{
  "n_layer": 13,
  "d_model": 320,
  "n_head": 10,
  "n_kv_head": 10,
  "head_dim": 32,
  "d_mlp": 1280,
  "vocab_size": 16384,
  "activation": "quick_gelu",
  "norm": "rmsnorm",
  "norm_place": "pre",
  "norm_eps": 1e-05,
  "positions": "rope",
  "rope_base": 10000.0,
  "rope_fraction": 1.0,
  "qk_norm": false,
  "attn_scale": 0.177,
  "bias": "qkv",
  "tie_embeddings": false,
  "parallel_block": false,
  "init": "normal",
  "init_std_qkv": 0.0362,
  "init_std_o": 0.0,
  "init_std_up": 0.0362,
  "init_std_down": 0.0,
  "optimizer": "muon",
  "lr": 0.00157,
  "beta1": 0.9,
  "weight_decay": 0.15,
  "lr_head": 0.00807,
  "warmup_steps": 200,
  "schedule": "wsd",
  "decay_fraction": 0.775,
  "decay_shape": "linear",
  "final_lr_fraction": 0.0,
  "batch_tokens": 131072,
  "seq_len": 512,
  "doc_mask": true,
  "train_tokens": 800100000,
  "steps": 6105,
  "dataset": "wikipedia_en"
}
MLP neurons of a small language model. Each row is named by its layer, matrix (up: input weights; down: output weights) and neuron, and shows model dimensions 208-303. Each number is 128 + 32 x the weight over its row's rms, rounded and kept within 0 to 255.
After each neuron's rows, "fires on" lists the tokens most often at its 100 highest values on Wikipedia text that the model never trained on.

L9.up1259 [152  98 134  79 109 106 124 150  59  60 151 106 144 134 147  83 123 128 150 139 152 119 138 103 130 239  45 113  96 176 120 129 164 142 174 102 119 108 117 116 154 135  66 117 137 144 130 106 137 108 147 151 102  92 157 120 103 164 132 107 103  98 120 116 173  92 165 156 123  85 148 141  87 145 160 127 168 177 131 107 131 127 209  76 160  86 118 136 140 141 119 124  62 100 102 112]
L9.down1259 [136 174 102 113  73 116 159 133 127 143 119 168 113 144 125 159 114 153 103 125 162  52 104 111 175 122 127 128 108 184  92 169 100 142  81  67 167  99 155 180 109 129 181 134  92 147  70 170 151 156 156 130 150 113 102 114  96 169 125 148 106  74  98  94  96 117 180 150  65  80 169 142 129 162 134 154 118 129 164  87 172 156  94 132 120 141 115 134 111 146 128 103 128 124 152 117]
fires on: ".", "'", "a "

L3.up637 [152 135 183 126 107 136 101 107 119 126 157 110 122 158 149  96 129 112 125 127 133 112 107 120 151 100 139 108 130 138 163 161 129 117 147 141 145 143 109 108 118 146 103 141 100 178  93 166  56 144 179 114 144 119 183 178  86 128 115 156 127  88 164 121 101  38 108 138  94 134  74 145 190  73 134 178  73 157  54  92 141 125 169 214 107 119  95 148 173  97 106 133 106 137 118 187]
L3.down637 [147 121 113 142  97 106 138 136  85 101 114 135 124 119 126 181 134 108 156 131 114 166 150 172 118 146 141 137 142 157  76  84 168 121 120 156 128  96 149 144  94 117 165 143 131 102 166  56 156 103  75 165 166 146  84 108 171 110 146 128 121 106  74 125 177 233 133 111 116 107 172  78 140 169 154  58 168 108 198 134 135 157  95  83 107 132 145  62  91 134 165 121 138 144 111  65]
fires on: ": ", "0", "minutes ", "| ", "poll"

L7.up729 [151 133 125 114 130 112 138  54 106 106 164  99 127 196 135 111  98 179 150 152 130 149  98 115 141 124 108  85  90 100 138 128 149  56 132 124  50 102  91 190 155 121 184 118 112 103 130 135 115 193 112 164 150 136 124 164 126 129 107 138 174 129 135 152 100 108  85 114 128  78 125 151 134  88 104 149 109 126 153 130 179 135 143 134 115  72 143 150 107 104  97 143 123 115 193 147]
L7.down729 [160 107 101 114 105 113 136 157 141  83 120 145 101 150 155 212 165 177 165 131 113 107 160 130 138 169 142  93 106 131 108 144 125 114 120 194 152 125 142 153 208 157 189  85  93 121  25 127 124 145 114 154 135 122 137 143 109 132 126 127 165 141 132 144  93 117 142 143 121  73 127 107 118 100 138 136  92  73 137 179 157 134 142 116 151 183 109  88 140  91 123 136 180 109 132 134]
fires on: ". ", "==", "\n", ".\" ", "', "

L4.up75 [112 100 164 123  44  80 157 157 132  74 201 167 175 173 160 165  64  81 164 198 158 146  72 156 101  90 129 109 105  94 108 113  68 135 157 109  99 127  88 134  65 117 145 119  94 164  67 150  86 127 185 137 112 109 165 109 105 159 107 152 114 106 130 101 122 165 114 125 125 179 123 107 106 198 162 121 165 195  96 136  82 131  74 114 126  80  99 151 103 139 138 139 125 109 130 133]
L4.down75 [120 177 119 111 171 169  91 117 154 219  63 144 124  78 121 142 142 192 105  75 142 102 148 123 103 201 132  87 131 135 146 141 157  98  62 131 131 142 182 157 165 141 170 135 123  63 120 107 157 163 133 109 168 126 104 137 178 167 116 137 114 159 106 145 151  99 166  92 159  87 129 143 150 122 122 169 108 101 144  96 185 124 174 172  97 129 118  71 125 116 146  97  81 189 123  78]
fires on: "| ", "br"

L3.up242 [130  82 116 134  82 176 174 107 134  83 167 142 134 160 181 124 129 115 106  46 125 110 123 121 184 206  94 115  75 135 153 105 123 120 125  78 131 121 122 125 103 113 123 160 118 119 104 135 167 142 126  99 216 185 146  75 144 111 156  73 169 125 140 147 154 107  66 122 124 131 175 104 139 112  99 109 108 118  66 118 165  98 112 136 171  85  99  91 183 164 158  75 113 134 151 136]
L3.down242 [198 146 123 118 159 119  53 115 181 108  74 124 191 129 114 139 145 120 175 191 118 112 167 142  83  74 172 168 188 161 149 148 105 181 107 148 130 112 143 143 109 152 120 137 132 150 159 138  80 147  92 137  44 111 129 166  68 172 115 152 157 203  95 127  79 156 160 165 102 132 123 112 117 146 136 146 178 129 190 106  57 147 134 130  73 178 131 199 144 105  89 175 107 128 134 138]
fires on: "score ", "-", "details ", "Nik", "Total ", "Goals "

L5.up1013 [103 163 163 148 138 122 130 157 133 141 166 127 113 193 175 133 107 124 118 171 128  73 157 132 135 168 113 139 110 119  91 166 102  89 131 105 179  86 130  84 158 130 146  93  72 115  39 136 127 127 123 124 124 105 170 121  96 160 110 107  86 177 163 105 181 118 111 105 180 120 135 150 138 161 203 102 140 163  68  81 226 181 102 142 177 135 110 143 106  71 144  96  92 161  97 180]
L5.down1013 [125  92  99 124  82 158 108 121 107 120 137 196 170 135  81 199 159 132 142 106  79 128  66 122  69 151 153 108 144  92 119 130 105 169  41  89  74 110 139  83 122 134  93  90 136  74  74  77 128 140 125 132 120 119 123 131  93 122 146 129 112 143 143 162 123 154 100 142 113  73 205 114 117 177 115  53  34 141  69  97 168 144 147  93 103 158 130 122 121 102 112 106  94  80 152 147]
fires on: "| ", "hon"

L9.up63 [161 138  88 157 144 159 114 163 175 137 167 179 128 119 133 125 100 136 117 128 136 170  88 122 130 166 118 152 111 134  85 102 107  96 135 155  89 127 135 109 107 124 148 107 128 137 131 161 173 135  82 104 103  73 150 122 116 136 115 117 105  90 153 164 157 109 115 141 125 127 107 120 119 142 162 173 106 164  90  84 140  93 119 155 125  89 117 148 123 119   6 203  95 138 166 129]
L9.down63 [158 133 129 177 105 118 119 121 150 168 113 120 114 106  93 104 101 140 152 121  92  39 118 129 164  93  84 143 100 147 143 135 111 128 146 100 112  92 149 138 123 121 129 155 145 126 130 130  75 147 120 159 149 160 180 120 115 138 171 108 109 131 106 130  88  98 154 190 151 104 109  91 130 121 127 117 133 150 122 198 104 150 173 139  72 133  93 141 153 141 179 132 132 137  98  79]
fires on: "| ", "- ", ": ", ") "

L7.up460 [167 162 148 153 131 126 169 113 105 156 133 153 150 120  41  91 151 129 160  77 130 162 138 141 124 139 169 118 154 125 164 179 139 159 143 148 102 161 128 200 140 161 130 152  78  99 127 128 106 166 160  65 145 120 102 139 175 131 120  87  98 110 160 151 112 123  66  84 110 140 158 123 160 109 111 138 153 126  71 103 138  84 154 108 176 168 177 127 136 100 110 122 124 164 163 157]
L7.down460 [137 136  85  90 186 134 180 155 138 126 139 166 151 129 167 160 107  64 168 167  83 122 117 100  96 183 117 105 163 160 104 167 136 136 114 197  92  86 128 101 152 147 152  95  95 164 170 108  81 107 133 129 136 146 101 102  90 169 154 139  96 148 110 158 102 146  84 104  80 111 127 164 137  92 143 105 132 132 117 145 170 112  74 127  69 141  48 109  87 145 136 190 121  80 118 150]
fires on: "\n", "in ", "==", "that ", "Country", "of "

L4.up1148 [201 206 143  97 142 133  71 145 131 138  99 113 136 157  90  86 172 131  94  99 161 103 157 139 127 103 124 111  54 105 138 181 136  79 167 110 183 171 125 100 150 150 165 112 156  92  81 166 113 134 132 124 117  70 136 116 112 124 143 141 124 153 120 125 145 142 128 108 131 130  96 111 163 113 170 163 125 176 119 126 109 136 119 136 142 147 191 134  95 114 108 104 104 165 182 125]
L4.down1148 [122 148  68 186 113 155 100 124 152 127 171 125 102  87 129 169 104 134 174 139 102 177 130 108 141 114 181 153 124 170 146 141 159 142 125 119 131 140 133 140  73  97 111 159 130 129 114  83 143 104 117 158 133 103 120 164 159 131 145 121 128  70 106  86 150 161 174 124 145  70 150 162 159 104 129 122 153 110 134 154 144 132 135 125  61  88 142 152 175 176 122  98 100  84 118  70]
fires on: "| ", "iz", "Dam", "Ri", "Ras"

L7.up925 [125 105 134 154 123 110  99 117  85 114 137  84  94 155 139 140  99 121 129 140 103 166  94  94 154 104  58 119 159 111 124 118 111 111 114 120 109 187  21 136  63 115  63  99  98 100 138 129 121 116 134 116 210 199 114 109 141 153 123 166 117  85 165 127  95 124 148  73 135 122 111 110 165 128 157 179 109 153 116 111 170 151 149 160 113  64  80  89 109 108 135 101 109  95 139 148]
L7.down925 [140 130 148 142 138 144 118 196 191 157  92 152 114 137 150 139 117 134 171  98 202 184 155 129 133  26 144  67 153 119 116  38  94 170 128 118 150 117 125 168 138 175 136 118 107 116 165 137 165 192 139 107 153 109 150 164 121 146 145  96 133  85 133 135  92 116  85 119  94  66 170 107  20 156 133 116 111 115 136 132  97 140  91 123 138 172 111 144 133 163  91 156 160 139 129  68]
fires on: "; ", "==", "\" "

L5.up908 [159 107  69 148 107  61 122 128  69 154 123 106  75  51 135 124 109 149  78 174 105 140  91  99 112  99 109  40 151 179 100 145 127 137 115 164 114 139 126 130 139 103 119 164 106 186 120 154  93 124 150 133 170 139 158 104 159  98 177 134 127 149 201 115  65 171 127  92  70 128 118 130 136 143 119 177 133 122 109 122 111  86  81 161 106 122 132 124 176 108 172 116 147 171 106  86]
L5.down908 [131 132 106 156 153 185 150 131 138  96  90 140 176 181 122 101  90 118 188 121 120 115 119 141 135 161 122 149 160  90 126  76 104 143 127 125 137 108 123 103  82 147 154  71 139 153 116 135 152 115  94 120  78 144  71 151  89 136 122 144 132 141 150 125 185 100 133 151 195 156  77 112 138 146 173  81 187 128 124 120 114 100 114  97 172 100 128  99  86 126  86  88 127 141 123 150]
fires on: "al", "R", "os", "bal", "ros"

L2.up1198 [163  78 137 121 102 114 158 112  65 110 153 101 155 174 130 126 130 121 193 150 169 178 129  95 162  78  58 129 100 155 186 118 107 139 103 130 153  82 156 156 161 130  92 128  78 138 173  82  58 103  69 113 140 111 149 152 149 117  89 118 147 134 155 118 142 112 136 135 197 114 110 117 123 148 166  98 151 132 146  90 110 145 168 102 111 101 149 161 100 135 135 146  99  77 147 122]
L2.down1198 [134 144 139 153 122 118 104 180 178 131  85 133  89 110 134  95 132 188  72  94 114  65 159 113 121 195 147 153 148  83  93 113 165  96 180  81 131 189 118 104 116 158 125 135 129 119  93 149 158 154 181 199 121 153 113 106  91 173 169 107 131  73 109 132  86  96 123 121  80 129 138 157 147 183  88 186  96  85 131 141 110 136 141 151 148 101  83  96 145 125  95  87 159 161 135 135]
fires on: ".", "fect ", "ies ", "ous "

L9.up817 [160 134 105 120 175  99 112 131 149  72 142 112 159 158 183 101  98 118 173 100 185 174 156  59 181 148  98 112 166 163 113 166 143 148 162 140 166  95 145  82 104 146 115 110 113 116  83 140 135 142 122 102 108  78 152 118 152 127  80 149 141  75  99 194  91  66 101 106 192 121 113 171  98 108  87 134 109 135 119 154 104 198 152 132 141 118  86 105 118 177 115 153 134 143 150 100]
L9.down817 [140  91 111 125 117 121 197 142 111 171 123 101 128 132  55 144 100 167 114 161 166  75 139 127 140 158 131 172 142 139 164  80  70 158 162 115 125 137 184 128  72 184 175 139 132  78  98 124 111 109 141 148 107  60 116 101 119 101 136 107  97 199 177 106 104 139 137 173 144 124 127 187 136 117 166 149 143 147 139 110 154 108  96 100 114 130 201 175 166  48 142 103 150  49 152 169]
fires on: ",", ".", "number "

L5.up1087 [ 96 101 153 119 177  63 113 155 144 142 116 142 112  89 166  58  77 160  71 117  95 151 126 168  74  93 135 114 142 102 140  90 112  80  84 161 109 145 141  66 171 127 107 148 181  82  95 101 180 144 113 121 156  83 123  59  88  99 176 126 137 142 183 173 179 163 130 100 132 108 131 145 108 102  79 139  99 149 142  97 144 171 120  89 100 148 110 152  48  76 115 161 156 142 144 114]
L5.down1087 [100 134  95 191 114 138 146 141 112 104 126 129 126 152  95 138  97  46 207 152 159 136 118 158 169 130  54 162 141 149 109 217 143 185 152 110 121 147 158 111  71 181 196 127  86 149 177 182  98 141  97 182 102 148 141 200 168  68 118 105 121 137 139 115 206 168  91 145 116 144 115  93 144 128  95 139 129 143  81 113 166 158 177 141  82 138 145  93 155 145 153 142 135 166 117 133]
fires on: "- ", "Stadium", "stor", ": ", "| ", "AT"

L4.up464 [111 102 124  98  93  83 106 159 145 116 138 182 118 168  99 105 122 116 103 112 123 169 119 164 135  82  86 126 143 115 131 118 135 113 152 115  94  64 110 140 141 197  68 136  99 123 116 105 148 127 154 108 113 146  90 137 137 106  98 145 151 160  89 150 144  82 112  78 126 106 143 119 187 144 122 165 152 190  85 134 125 110 142 143 194  74  70  85  88  81 116 112 109  78 178 128]
L4.down464 [113 146 217 114 132 138 162 110 132 111 147 100 112 143 162 186 176 205 170  97 180 150 108 121 161 136 147  99 109 100 101 118 144 118 125 154 194 149 136 152 129 119  99 103 106 151 118 125 108  75 109  81 137 129 146 122 132 128 149 183 165  65 140 119 145 176 140 186 115 115  64 152  85  93 133 130 143  89 125  72 134 174 116  99 104 174 153 110 120 180 135  97  97 176 102 115]
fires on: "==", "===", "Van", "ed", "riv", "year"